From a checkpoint of a small transformer trained on Wikipedia.
Size: 15 layers, width 256, 2 heads of 128, MLP 1280 tanh GELU, vocabulary 27391.
Architecture: LayerNorm before each block, learned positions, biases, tied embeddings.
Training: a variant of Muon for these matrices, 826M tokens, 6304 steps.
MLP neurons of a small language model. Each row is named by its layer, matrix (up: input weights) and neuron, and shows model dimensions 144-239. Each number is 50 + 10 x the weight over its row's rms, rounded and kept within 0 to 99.
After each neuron's rows, "fires after" lists the tokens most often just before its 100 highest values on Wikipedia text that the model never trained on. A number after a token or word is its count.

L6.up756:63 55 36 41 51 58 57 46 48 46 67 39 57 47 36 53 49 43 49 55 48 62 63 51 60 40 52 41 62 41 33 74 61 43 44 67 63 49 56 63 54 65 59 72 46 49 44 41 38 56 56 41 69 59 47 46 47 42 52 60 44 39 56 48 66 48 44 54 58 65 51 51 54 46 57 55 49 45 54 23 50 38 33 51 51 41 28 41 40 53 24 57 56 44 31 48
fires after: "3" 17, "5" 16, "6" 11, "2" 9, "1" 8, "7" 7

L6.up220:23 42 41 53 62 43 62 62 47 50 48 53 23 55 69 46 42 44 45 49 62 55 39 54 32 69 66 56 48 71 66 55 60 44 43 56 44 54 50 54 42 69 60 43 39 45 47 46 45 53 55 53 39 59 58 63 35 41 44 42 48 38 52 53 51 58 51 47 61 52 38 25 47 43 63 61 38 34 61 64 50 46 50 50 58 61 34 33 45 62 42 33 56 53 41 55
fires after: " |" 34, ")\n" 17, "\n" 11

L3.up116:45 57 36 17 64 63 47 55 44 58 48 48 61 52 50 40 38 43 51 42 48 49 51 58 55 57 60 62 61 54 51 49 42 49 45 62 47 56 59 38 32 65 61 49 41 56 45 40 38 57 39 43 39 39 47 55 62 42 53 28 60 38 46 49 43 68 61 36 55 36 65 42 60 56 36 49 47 39 42 46 49 60 42 53 50 46 48 57 32 63 50 43 46 75 39 50
fires after: "." 19, ".\n\n" 13, "-" 9, "ur" 8, "===\n" 5, "==\n" 4

L12.up1251:58 53 49 49 47 42 58 40 57 53 44 53 62 48 52 59 33 47 54 40 55 81 56 65 61 49 50 29 46 32 33 62 47 62 50 58 51 52 66 54 66 60 49 48 55 57 55 67 45 55 56 37 51 48 60 47 59 68 47 59 50 52 51 51 47 47 49 53 52 53 41 44 44 35 53 48 32 53 51 36 60 58 55 57 52 52 43 45 57 41 56 45 45 66 49 34
fires after: " the" 26, "9" 18, "1" 16, "2" 4

L6.up1063:36 46 43 29 62 56 31 50 44 37 40 49 71 54 54 69 34 49 53 57 57 41 66 51 59 51 48 26 55 63 47 50 45 50 31 36 50 65 37 40 60 45 60 61 49 56 43 58 61 44 54 66 52 49 39 60 65 44 53 55 70 48 71 50 55 63 45 58 43 61 79 49 55 47 44 44 50 59 62 60 45 40 57 54 54 52 66 49 49 67 23 46 63 64 45 56
fires after: " " 41, "-" 8, "/" 5, " League" 4

L6.up1059:59 49 61 44 35 41 43 61 45 61 54 50 46 51 53 22 38 46 59 72 51 59 54 56 55 66 46 46 37 49 37 48 39 41 60 36 47 47 50 29 37 49 69 60 39 49 67 52 46 27 50 60 39 46 57 54 42 73 40 57 60 27 45 63 45 54 58 54 60 49 51 42 57 50 57 37 34 41 42 40 46 54 72 55 39 33 48 34 36 47 65 44 55 51 52 51
fires after: " " 58, " in" 9, "1" 9

L11.up698:68 46 58 50 53 40 48 41 45 54 42 47 61 64 56 64 56 43 54 70 61 77 60 29 53 42 61 49 48 36 37 69 50 61 40 53 51 46 42 68 61 43 38 45 34 43 65 56 45 47 51 62 42 53 33 37 69 46 35 53 29 41 52 56 42 41 47 63 67 50 54 55 60 49 38 61 60 55 46 36 42 33 49 49 39 63 49 65 39 56 51 35 57 47 53 63
fires after: "2" 75, "1" 7, " " 6

L11.up421:54 25 53 35 42 52 53 48 32 59 45 38 58 66 58 46 42 55 46 57 38 63 42 41 41 50 56 61 44 35 46 50 45 54 47 47 43 28 41 45 70 32 51 61 46 56 44 60 59 34 52 57 44 63 43 45 42 53 67 46 54 54 51 54 39 29 59 48 64 39 57 58 42 39 58 61 55 50 61 34 56 26 55 59 42 67 63 57 45 56 35 32 54 45 50 42
fires after: " " 49, "7" 6, "." 6, " early" 4, "8" 4, "–" 4

L12.up787:61 59 58 54 60 41 37 48 41 49 62 49 59 51 57 46 50 59 35 61 55 44 51 72 37 54 37 57 52 45 55 67 55 45 57 39 62 64 39 39 70 49 70 49 48 41 46 53 38 38 84 61 56 52 55 32 45 59 48 46 57 45 46 49 54 49 56 52 49 53 51 54 33 27 50 49 40 41 60 42 51 48 47 38 73 63 52 68 35 52 50 40 45 54 46 56
fires after: " |" 51, "," 11, "-" 6, "|" 6

L12.up852:45 47 46 43 54 52 58 65 62 46 55 58 66 49 60 38 45 46 50 62 69 66 42 48 43 64 56 47 54 47 57 33 44 54 45 37 50 45 49 65 39 49 50 56 46 51 61 34 47 36 45 39 37 40 47 66 42 49 49 59 45 49 38 65 43 31 32 53 65 52 41 53 38 34 60 52 56 36 53 50 62 28 33 51 41 52 34 54 45 52 51 57 54 38 54 47
fires after: "2" 35, " He" 10, " is" 7, " was" 4

L11.up310:39 47 61 36 45 61 48 64 46 39 61 36 35 29 66 49 50 49 43 61 68 49 63 47 39 53 52 61 50 55 55 60 47 43 26 35 46 30 49 35 46 56 49 49 54 23 44 29 58 42 63 67 58 54 22 42 55 67 61 49 57 37 44 52 55 48 38 63 48 49 57 63 43 43 48 66 52 46 59 39 33 45 36 82 43 68 54 44 44 54 59 42 44 41 60 55
fires after: "0" 41, " " 14, "–" 13

L5.up102:28 31 52 58 61 47 46 52 44 55 48 55 54 43 64 49 54 56 41 44 76 42 40 50 38 48 61 45 46 50 49 41 55 52 37 45 56 54 45 58 49 54 37 44 50 42 78 74 63 39 62 52 58 54 56 56 30 65 43 53 40 52 46 58 33 56 47 52 28 43 44 63 40 37 60 58 45 53 51 54 48 41 39 59 49 55 45 53 47 52 72 34 43 50 61 49
fires after: " " 43, " |" 35, "0" 4

L11.up371:65 37 51 51 35 42 60 55 44 36 40 18 31 38 32 47 51 36 53 44 41 46 46 49 43 38 42 41 41 51 51 70 39 48 40 53 61 34 42 49 29 59 49 60 48 50 34 60 73 60 53 31 54 63 65 37 64 55 52 49 61 66 46 55 37 56 47 59 40 45 36 62 44 56 45 44 45 40 57 25 56 57 47 63 49 39 45 40 42 46 62 37 66 57 44 55
fires after: " " 24, "2" 22, "1" 16, "3" 9, "5" 7, " on" 4

L11.up1144:76 41 36 47 70 57 65 51 40 43 57 46 58 41 43 59 47 48 41 57 43 77 51 55 28 58 56 64 43 48 56 54 51 47 42 34 38 65 49 54 59 56 59 56 48 57 39 42 54 50 44 50 36 61 35 25 47 42 36 53 57 49 36 32 25 51 48 55 52 43 56 48 45 54 52 44 55 45 54 43 64 61 48 44 49 51 67 57 32 65 62 59 54 42 45 35
fires after: " " 41, " his" 6, " for" 6, "1" 6, " their" 5, " the" 4

L11.up643:39 49 47 50 55 34 39 37 52 37 53 24 49 39 46 50 60 45 53 58 59 60 45 56 38 36 60 48 60 54 45 58 57 64 60 66 61 54 47 51 32 65 55 40 57 48 50 39 48 40 44 52 58 60 47 51 52 44 62 37 47 45 39 59 56 71 50 34 54 31 60 55 56 36 46 59 63 43 61 55 40 34 53 47 64 31 52 71 34 50 49 60 50 56 33 47
fires after: " " 57, " +" 14, " |" 8, ":" 5, "–" 4

L12.up932:43 50 46 61 51 28 55 64 55 43 45 51 59 62 55 39 50 46 44 50 47 56 46 58 45 55 56 51 45 48 41 60 50 64 46 49 48 44 55 33 57 49 49 35 54 56 72 50 60 47 57 69 51 33 48 63 54 59 33 54 52 54 51 64 59 49 57 49 48 39 53 60 36 48 35 59 53 40 46 52 46 42 48 42 57 29 49 52 42 59 71 33 50 43 33 43
fires after: " " 66, " (" 4

L9.up641:47 68 22 49 58 45 52 49 39 59 61 50 48 42 47 46 55 62 44 57 37 45 42 40 51 46 61 60 69 28 46 48 62 30 34 61 51 47 36 45 51 64 61 47 52 56 20 54 58 51 35 74 51 46 60 60 69 43 46 62 50 34 49 42 61 42 58 48 40 49 48 53 38 50 54 67 41 41 47 61 44 65 52 49 77 51 56 31 51 57 55 53 53 55 54 56
fires after: "," 51, "0" 8, "1" 6

L12.up704:56 45 47 46 43 52 41 51 42 32 47 64 47 51 34 59 41 35 29 46 56 47 50 42 25 48 70 54 22 49 48 54 48 62 47 42 28 43 64 45 57 56 60 52 36 67 50 53 51 54 54 50 46 51 64 52 54 58 59 36 53 42 54 55 60 69 49 60 58 51 52 41 53 51 51 36 59 52 54 67 57 45 67 53 45 57 41 43 64 54 41 60 30 48 43 69
fires after: " " 28, "1" 11, "9" 9, "5" 7, "\n" 6

L11.up315:31 57 62 19 34 61 54 50 51 56 58 53 49 58 54 45 54 48 49 69 70 59 64 42 84 58 36 39 50 48 52 73 46 59 56 71 54 48 45 50 65 56 45 61 46 62 33 50 53 52 46 48 47 57 55 53 41 67 52 40 61 57 46 47 70 45 32 39 44 56 62 50 50 47 53 42 45 57 54 54 54 48 48 63 44 54 55 58 50 67 50 36 59 46 49 45
fires after: " |" 28, " in" 25, " to" 5, " of" 5, "." 4

L9.up546:34 57 65 55 55 41 45 56 79 49 45 72 44 25 45 56 52 51 47 45 49 56 45 41 72 41 49 59 41 32 42 59 50 48 47 60 55 53 47 48 45 40 60 28 54 60 69 51 52 55 61 30 56 56 42 62 63 40 42 54 37 70 56 67 39 44 54 51 50 57 48 35 42 44 52 45 30 59 61 47 63 42 42 58 41 60 49 41 55 50 54 58 43 63 32 43
fires after: "9" 41, " IS" 6, " SP" 5

L6.up32:59 38 64 64 53 42 45 44 43 59 56 57 48 42 35 53 51 41 64 71 39 54 33 35 49 42 40 46 38 56 56 71 62 43 53 61 45 55 53 54 48 50 54 48 33 60 70 29 57 62 52 44 48 49 44 51 45 27 55 49 42 60 61 59 44 50 45 60 50 57 44 41 30 34 48 38 49 31 49 41 41 64 35 65 67 36 47 44 64 37 54 45 48 41 32 42
fires after: "0" 38, "6" 8, " the" 5, " this" 4, " same" 4

L9.up475:72 62 36 46 37 52 49 55 46 37 54 48 55 53 49 57 33 53 67 70 53 42 34 54 34 49 69 45 52 57 29 43 56 45 57 34 56 52 50 29 43 54 45 59 23 36 52 37 55 56 62 50 46 43 45 44 67 48 41 66 57 37 48 43 55 41 62 64 40 44 39 58 41 31 56 48 65 35 68 56 76 63 44 53 57 33 58 30 50 54 63 52 58 58 56 43
fires after: " " 38, "," 21, "1" 10, "2" 8, " (" 4

L12.up245:48 52 46 51 47 58 48 41 37 64 50 29 55 52 54 61 50 49 37 63 29 44 48 28 55 51 51 38 59 40 49 62 53 59 68 57 59 62 32 52 70 75 57 50 47 51 37 54 52 47 52 53 32 39 52 43 55 49 52 49 60 45 46 37 63 46 45 60 48 66 48 53 51 46 46 61 50 47 62 21 40 67 42 49 56 55 58 52 38 57 54 58 50 43 46 46
fires after: " |" 51, "2" 8, "|" 6, " on" 5, "3" 4

L12.up2:70 45 53 47 40 65 71 46 19 54 62 48 57 43 43 55 49 39 50 54 53 70 49 34 43 66 40 44 55 58 37 46 44 57 45 57 56 37 52 45 42 41 44 52 61 60 59 48 65 62 48 53 34 38 60 38 65 62 60 59 65 52 61 42 43 49 39 45 67 46 64 59 56 40 54 61 72 70 52 30 46 49 57 65 57 60 38 73 55 73 48 61 59 54 41 49
fires after: "9" 17, "1" 16, " " 15, "|" 13, "–" 10, " |" 10

L5.up280:51 48 49 43 44 60 38 47 46 60 43 58 56 45 34 32 37 68 51 62 62 55 69 40 50 44 35 48 37 58 48 52 39 43 65 48 44 45 56 70 47 56 62 45 54 56 55 29 43 48 51 53 44 58 51 60 55 46 61 50 50 59 51 59 53 37 50 57 40 61 54 73 53 61 47 39 47 45 64 52 55 30 47 59 54 52 44 57 34 45 55 34 52 36 58 50
fires after: " |" 31, " was" 17, "age" 8, " in" 6, " is" 4

L12.up797:58 49 49 37 41 47 65 71 58 30 64 44 56 36 54 62 47 49 47 51 69 33 50 61 64 41 34 43 53 67 56 47 53 49 41 53 56 56 29 49 50 52 49 33 44 47 46 50 52 47 45 48 48 55 46 27 57 71 54 78 57 72 54 45 37 52 55 61 57 50 44 50 62 49 58 40 57 61 45 41 45 37 41 44 40 60 52 58 40 53 55 60 53 54 63 59
fires after: " " 50, "–" 18, "0" 12, " |" 7, "1" 6

L12.up475:46 53 42 48 43 42 41 37 57 37 48 50 38 36 65 37 61 69 49 58 55 41 69 24 68 62 64 42 42 43 58 50 46 45 50 60 26 36 41 35 41 44 54 62 52 60 55 42 56 37 62 74 37 44 57 58 51 53 49 57 61 44 64 56 64 65 18 55 33 65 56 48 58 58 49 59 38 51 44 58 44 70 37 46 55 48 35 46 50 74 61 41 59 50 58 59
fires after: " " 37, " (" 13, "-" 8, " |" 7, "," 4

L6.up908:55 53 51 43 34 40 58 38 35 57 34 57 68 40 47 59 47 70 49 52 43 46 52 55 33 37 59 59 66 38 36 53 41 59 39 57 39 55 37 56 34 59 60 53 51 40 60 47 61 50 49 72 26 53 49 39 40 51 47 44 58 64 49 49 58 58 56 75 48 51 58 51 65 38 42 53 58 52 58 56 48 41 56 42 43 60 60 41 39 59 56 43 35 57 48 39
fires after: "." 46, " |" 7, "," 5, "==" 4, "0" 4

L6.up171:50 53 47 41 44 63 43 52 61 43 41 61 44 46 56 49 62 65 46 36 40 34 44 56 51 59 50 48 56 66 31 24 59 44 66 63 48 37 36 32 55 55 61 62 54 44 54 53 48 61 57 52 39 45 64 46 61 54 57 34 58 61 41 43 56 65 61 57 54 52 66 49 64 41 67 63 45 48 50 54 53 52 39 53 30 46 55 45 43 59 53 63 33 55 47 64
fires after: " ." 32, "." 14, " " 7, "-" 6, " can" 4, "," 4

L6.up890:54 49 52 59 29 61 58 34 59 44 61 60 50 36 48 48 53 43 40 46 39 30 45 59 42 40 65 42 60 45 33 31 51 57 41 37 43 54 40 46 55 62 56 46 33 45 62 51 64 66 42 62 44 45 47 31 56 56 66 55 41 64 50 58 43 38 56 61 44 61 55 60 52 48 68 62 48 40 35 63 25 41 58 57 42 37 54 59 50 52 55 55 37 59 44 58
fires after: "," 38, "5" 7, "0" 7, "8" 6, "9" 5

L6.up734:60 55 59 62 64 48 49 45 39 43 63 58 39 42 45 45 47 48 48 37 59 38 72 66 63 60 53 59 48 50 46 66 29 56 53 65 55 58 50 51 53 39 68 58 52 59 52 48 55 46 45 54 60 43 35 44 29 58 48 63 38 44 52 51 44 64 62 54 55 61 71 47 37 45 37 49 53 50 41 60 49 37 55 49 38 47 50 59 57 43 42 47 58 42 63 56
fires after: " the" 41, " The" 8, " |" 4, "The" 4

L9.up48:40 48 62 21 40 55 54 46 54 64 53 53 59 60 57 46 57 69 41 40 50 41 61 49 36 52 70 54 62 29 63 50 50 48 63 59 54 39 43 38 53 61 60 73 59 71 50 55 31 29 56 50 37 38 58 35 46 51 52 58 50 49 40 52 34 60 67 68 44 45 54 41 48 58 42 50 45 55 43 35 41 42 51 46 59 50 57 43 57 54 42 38 36 54 42 51
fires after: " " 63

L11.up145:34 52 39 52 50 47 50 43 60 53 62 35 38 55 76 69 58 51 43 27 57 52 53 51 46 47 53 42 47 35 43 47 55 34 34 55 33 41 61 42 37 74 46 55 64 43 54 56 60 66 41 52 50 60 47 42 35 54 53 37 52 56 43 64 47 68 52 38 38 43 51 72 62 71 48 58 31 51 44 42 69 50 38 38 59 66 51 33 40 53 38 66 56 33 55 59
fires after: " " 56, " (" 7, " un" 6

L12.up345:30 54 54 50 48 52 43 58 67 42 44 52 51 56 48 40 54 51 54 42 51 20 44 58 55 65 58 35 49 56 36 45 48 58 51 74 60 49 30 41 36 45 39 33 53 36 64 45 40 47 54 68 36 44 46 44 41 65 41 53 45 45 54 41 54 51 42 50 63 52 45 65 64 40 76 67 46 41 60 51 55 34 38 46 42 62 43 56 45 36 47 48 61 53 65 37
fires after: " " 36, " (" 16

L11.up758:55 53 31 45 40 59 66 41 59 44 35 57 57 52 49 48 32 38 39 50 46 49 46 53 55 53 49 52 44 62 55 40 46 53 46 48 65 42 47 47 51 62 41 48 44 62 53 47 44 52 55 58 56 51 46 39 38 66 33 40 23 62 46 58 55 53 54 68 47 55 42 43 55 32 56 53 32 45 55 51 27 57 64 62 62 62 49 42 57 65 47 60 59 59 51 43
fires after: "1" 63, " " 9, "0" 8, " |" 6

L11.up160:59 51 64 56 48 62 58 36 48 43 42 64 50 53 39 41 40 57 46 31 48 54 48 53 64 65 62 45 40 56 46 62 34 43 38 42 45 48 49 52 36 47 44 51 52 54 47 57 46 46 60 53 52 51 46 48 50 48 70 54 55 47 40 55 46 61 64 39 58 58 45 50 56 63 43 38 48 51 53 62 60 44 64 48 34 48 22 51 57 53 57 49 45 56 29 58
fires after: " " 48, "1" 17, "." 8, "2" 7, " the" 5, "3" 5

L11.up109:39 64 43 47 58 56 58 49 53 55 40 45 53 59 48 40 44 47 54 50 46 33 52 66 40 43 57 54 68 39 55 46 62 51 61 51 58 35 41 45 62 59 41 27 49 59 41 35 41 37 55 56 50 41 46 58 48 64 49 49 57 74 37 32 57 60 62 44 58 46 44 56 61 54 41 41 55 61 52 49 41 34 50 39 43 59 32 70 48 46 40 46 39 55 67 50
fires after: "0" 30, " |" 26, "." 9, " " 9, "1" 7, "4" 5

L5.up29:29 67 56 55 55 57 45 60 37 61 63 44 48 58 58 56 43 51 50 44 60 33 57 47 26 45 55 54 45 47 57 38 54 62 36 39 38 43 39 48 72 42 56 25 56 50 48 58 57 42 64 72 51 37 52 50 46 40 47 41 54 42 51 50 47 59 58 26 65 34 51 54 16 43 48 63 53 57 62 74 66 42 33 53 54 56 48 47 54 62 62 44 47 52 50 48
fires after: " " 41, "_" 20, "0" 15, " (" 7

L11.up303:37 40 60 48 39 49 54 56 46 39 41 47 39 47 67 38 66 53 42 54 45 52 52 47 46 47 59 51 41 64 57 42 56 34 50 50 31 42 62 46 56 41 57 36 49 66 34 54 43 54 37 44 56 59 64 33 43 58 69 49 43 49 48 36 44 58 53 38 40 69 70 68 35 36 56 58 60 67 42 60 46 51 43 52 56 34 36 53 49 41 58 41 62 25 52 57
fires after: " " 43, "2" 18, "1" 12

L11.up713:49 44 32 38 50 54 49 37 54 48 49 33 47 55 65 47 54 52 49 52 51 50 54 51 33 42 60 54 58 44 51 35 45 67 56 38 47 45 51 43 38 67 46 42 44 63 54 54 55 71 63 50 35 42 65 58 48 54 40 70 63 66 47 36 75 69 49 62 54 59 36 55 33 42 62 52 47 30 70 46 55 41 48 54 52 51 59 51 41 47 36 40 53 39 56 44
fires after: " " 36, "0" 21, "1" 11, "2" 5

L9.up1261:62 60 61 50 56 58 45 69 43 52 46 44 69 45 67 53 63 56 66 54 35 53 48 50 50 66 42 64 48 62 40 53 44 58 47 44 33 53 55 60 58 51 61 42 67 63 53 40 43 41 52 51 54 44 37 57 33 46 48 44 38 39 46 57 38 51 48 51 39 54 61 63 42 53 52 44 62 51 56 54 63 43 64 52 54 50 61 34 57 41 45 51 59 52 62 61
fires after: " |" 57, " " 30

L11.up32:40 65 47 58 48 47 53 45 45 46 51 40 53 57 66 37 43 40 53 41 58 65 61 58 43 57 27 51 49 66 50 43 40 53 54 64 44 62 56 37 53 53 41 64 44 66 67 62 54 66 65 48 62 58 44 64 40 61 47 46 43 58 60 36 45 51 44 43 36 48 48 47 42 60 45 40 25 50 59 52 74 56 49 61 54 62 63 43 39 56 51 71 54 53 34 36
fires after: " |" 28, "|" 26, " " 13, " W" 7, " L" 6

L6.up1053:55 45 41 47 61 63 50 51 36 44 39 59 57 48 45 49 40 37 49 36 56 55 44 40 59 58 46 66 66 45 41 46 32 52 56 58 51 63 36 52 59 48 38 45 43 52 67 63 52 63 38 45 50 51 55 44 50 61 49 72 55 78 51 61 60 41 39 62 39 49 51 38 47 50 55 48 56 72 54 42 52 52 59 61 45 49 57 47 56 61 27 55 38 43 51 58
fires after: " one" 14, " the" 13, " a" 10, " first" 9, " an" 4

L11.up865:41 48 36 36 54 56 36 52 41 54 49 26 58 48 34 73 40 45 38 43 81 52 50 42 52 64 52 43 54 56 42 57 63 65 41 45 71 56 54 55 52 47 56 41 49 47 67 54 54 64 50 40 44 41 54 57 56 45 50 57 46 42 20 50 22 43 54 49 58 62 50 47 36 37 61 61 70 44 43 55 41 53 57 52 56 46 41 63 45 54 61 56 43 50 56 38
fires after: "0" 38, "9" 18, " it" 8, " |" 4

L9.up1142:65 39 49 53 35 53 42 70 66 40 61 40 30 50 58 34 61 60 49 56 49 51 64 64 46 45 45 38 68 57 60 62 49 56 37 45 36 38 65 50 47 59 54 42 51 43 51 64 64 48 52 45 57 54 34 38 63 52 64 54 54 47 43 45 45 55 46 40 56 51 41 68 43 62 46 66 42 35 57 51 58 52 47 51 62 56 65 60 30 46 62 43 55 50 58 58
fires after: " " 48, " had" 8

L9.up681:44 59 37 53 56 47 52 56 73 49 35 43 50 68 44 52 50 39 39 49 34 40 49 54 56 50 49 62 41 50 37 50 53 43 38 43 36 56 32 44 60 55 55 50 64 51 48 51 60 45 54 43 27 46 43 39 56 40 85 68 51 38 51 49 38 53 37 66 58 75 64 46 56 54 54 47 44 52 40 48 41 36 77 51 57 59 54 52 44 53 53 77 49 42 49 51
fires after: "1" 28, "9" 15, "0" 15, "." 9, "2" 7

L5.up188:56 52 43 42 57 50 69 46 36 48 56 66 53 40 31 55 33 40 55 58 43 38 47 33 61 51 53 41 41 58 61 56 53 48 51 57 42 53 28 53 53 42 40 45 45 57 70 50 51 62 51 58 54 46 57 54 48 63 55 58 61 56 40 41 56 45 25 46 36 48 46 56 45 47 55 64 35 53 39 40 60 62 44 49 40 46 53 74 68 46 75 56 54 27 50 48
fires after: " the" 52, " of" 7

L9.up1258:51 56 49 54 40 78 59 50 49 47 39 53 52 41 56 56 40 59 41 66 54 57 50 45 68 23 40 46 51 71 57 35 49 42 41 43 60 61 42 63 53 59 36 52 57 57 46 49 33 57 53 44 53 36 63 48 51 48 48 62 49 67 54 48 54 36 53 53 46 53 45 48 36 37 53 49 55 38 50 41 50 49 57 45 57 60 69 43 46 49 61 52 51 73 45 39
fires after: "|" 28, "2" 28, "1" 15, " |" 5, " and" 4

L9.up914:50 45 36 51 53 50 55 59 42 44 59 58 58 35 52 58 46 38 45 65 50 56 59 45 50 44 40 44 51 72 72 64 46 63 29 36 50 48 52 40 54 66 49 45 39 52 28 54 59 47 57 58 50 49 57 30 54 64 53 73 55 41 46 42 23 54 41 62 54 51 60 83 34 57 50 60 46 49 49 44 58 38 45 43 53 47 59 38 44 58 64 55 68 45 62 26
fires after: " " 40, "1" 21, "–" 7, "3" 5, "2" 4

L6.up641:57 40 45 30 45 40 66 38 52 54 47 65 39 56 52 48 47 45 43 40 38 27 33 59 55 58 67 36 47 58 59 54 50 53 45 44 50 67 50 46 71 56 62 42 38 43 35 53 38 57 68 46 40 47 53 45 32 52 36 51 63 59 70 48 56 44 39 58 51 43 50 56 54 54 61 55 48 42 64 45 60 38 55 61 58 71 47 60 46 54 53 50 47 49 38 43
fires after: " |" 32, " to" 17, "\n" 11, " in" 5, " there" 5

L6.up1174:32 53 58 48 38 60 54 48 42 44 60 52 51 51 47 50 54 41 66 62 34 52 48 35 57 37 42 38 50 46 54 49 51 51 35 47 50 29 64 74 41 37 46 43 41 45 61 50 36 58 49 42 51 68 57 52 43 35 48 70 46 70 51 48 44 59 61 54 65 51 60 61 52 47 52 57 40 43 37 50 38 66 33 56 60 45 48 59 56 49 59 52 53 30 63 46
fires after: " the" 18, "0" 16, " The" 12, "9" 10, "1" 8, "6" 4

L6.up524:44 47 44 37 50 40 47 67 46 62 56 29 55 52 57 56 41 52 43 55 46 24 70 57 39 44 63 54 55 64 60 38 46 57 61 60 37 53 48 52 64 57 64 30 62 69 39 33 48 43 43 56 53 52 35 54 31 51 61 55 46 42 59 42 40 57 64 51 53 33 72 42 33 55 33 51 53 56 53 47 52 53 47 35 55 26 70 35 39 52 46 37 52 54 49 62
fires after: " " 56, ")" 7

L5.up1070:61 45 49 69 53 39 50 41 53 44 67 31 41 44 71 51 51 34 70 43 50 45 55 54 53 32 46 62 28 58 43 62 50 43 39 64 51 41 63 45 45 64 45 32 47 57 56 64 43 61 39 70 50 45 49 53 50 52 39 39 36 33 49 64 54 61 35 43 47 66 74 48 40 39 47 51 51 55 50 61 43 41 43 48 51 48 50 56 40 69 48 51 63 41 58 56
fires after: " " 74, " |" 9, " (" 6

L12.up546:48 48 61 53 46 52 40 30 62 51 54 68 66 43 47 57 54 64 37 61 52 53 55 46 43 52 57 45 61 50 43 56 66 45 28 64 38 45 44 24 50 55 61 40 49 47 43 50 54 51 61 55 50 61 49 54 48 52 42 65 49 55 59 63 37 56 65 57 71 58 32 57 29 30 45 54 40 49 52 51 43 57 43 40 54 59 43 46 61 69 47 51 39 53 48 46
fires after: "," 54, "2" 9, ":" 6, "9" 5, "1" 4, "8" 4

L6.up1111:40 38 41 45 47 60 47 43 42 41 68 55 39 57 60 42 48 33 31 44 55 54 50 34 54 51 51 51 36 58 60 44 50 58 53 58 38 48 52 50 34 38 35 43 56 56 57 46 60 54 46 51 51 46 58 54 74 55 62 50 51 65 56 44 33 43 38 68 55 41 58 48 50 44 63 47 48 28 55 45 47 64 47 43 54 57 56 63 42 61 39 46 53 48 75 53
fires after: " |" 47, " /" 15, " " 6, " and" 4, "." 4

L11.up393:55 65 43 59 43 52 66 58 54 54 55 57 72 42 48 55 51 54 40 47 45 45 33 62 53 55 50 44 48 52 54 47 62 46 58 72 47 57 46 58 60 44 36 30 57 53 46 45 42 67 45 39 52 59 66 52 52 53 28 67 56 50 45 65 55 54 53 48 37 51 43 31 54 36 52 63 38 48 46 58 46 53 35 40 59 36 43 75 34 31 46 44 56 45 48 69
fires after: " the" 41, " Dark" 6, "And" 6

L9.up202:59 59 51 62 49 59 66 60 45 43 54 22 59 40 57 50 51 41 62 62 54 60 55 50 38 44 53 41 47 65 48 55 30 65 52 53 45 31 65 40 53 56 50 56 51 62 54 55 50 62 60 48 52 67 56 44 43 42 51 45 52 71 40 44 39 35 40 69 40 44 54 41 35 47 34 44 53 49 49 50 60 44 59 53 55 61 45 49 48 62 59 43 49 50 57 33
fires after: " |" 48, " " 9, "." 7, "8" 5

L6.up1062:54 46 46 20 49 43 55 49 72 46 53 61 49 48 44 55 50 48 32 53 46 58 36 45 45 58 57 52 38 54 59 54 64 62 62 35 51 60 34 51 60 54 63 46 48 51 44 50 44 60 53 76 47 44 55 50 49 37 45 50 39 49 68 52 33 32 38 64 39 61 39 66 54 51 52 49 57 46 58 45 38 51 43 59 63 34 49 46 43 39 55 39 40 54 35 53
fires after: "," 36, "3" 6, "4" 5, "6" 5, " IS" 4, "8" 4

L6.up625:47 35 46 42 55 40 51 63 48 42 34 54 77 38 56 52 50 42 27 62 42 54 52 60 35 39 51 45 56 51 63 44 53 47 58 38 40 47 49 44 62 56 49 40 61 61 24 44 41 50 49 53 54 37 47 40 40 61 37 34 56 41 61 42 68 55 56 46 66 56 65 44 56 36 66 69 37 59 50 48 59 66 53 44 26 36 66 45 44 50 62 37 47 67 59 50
fires after: " " 59, " (" 5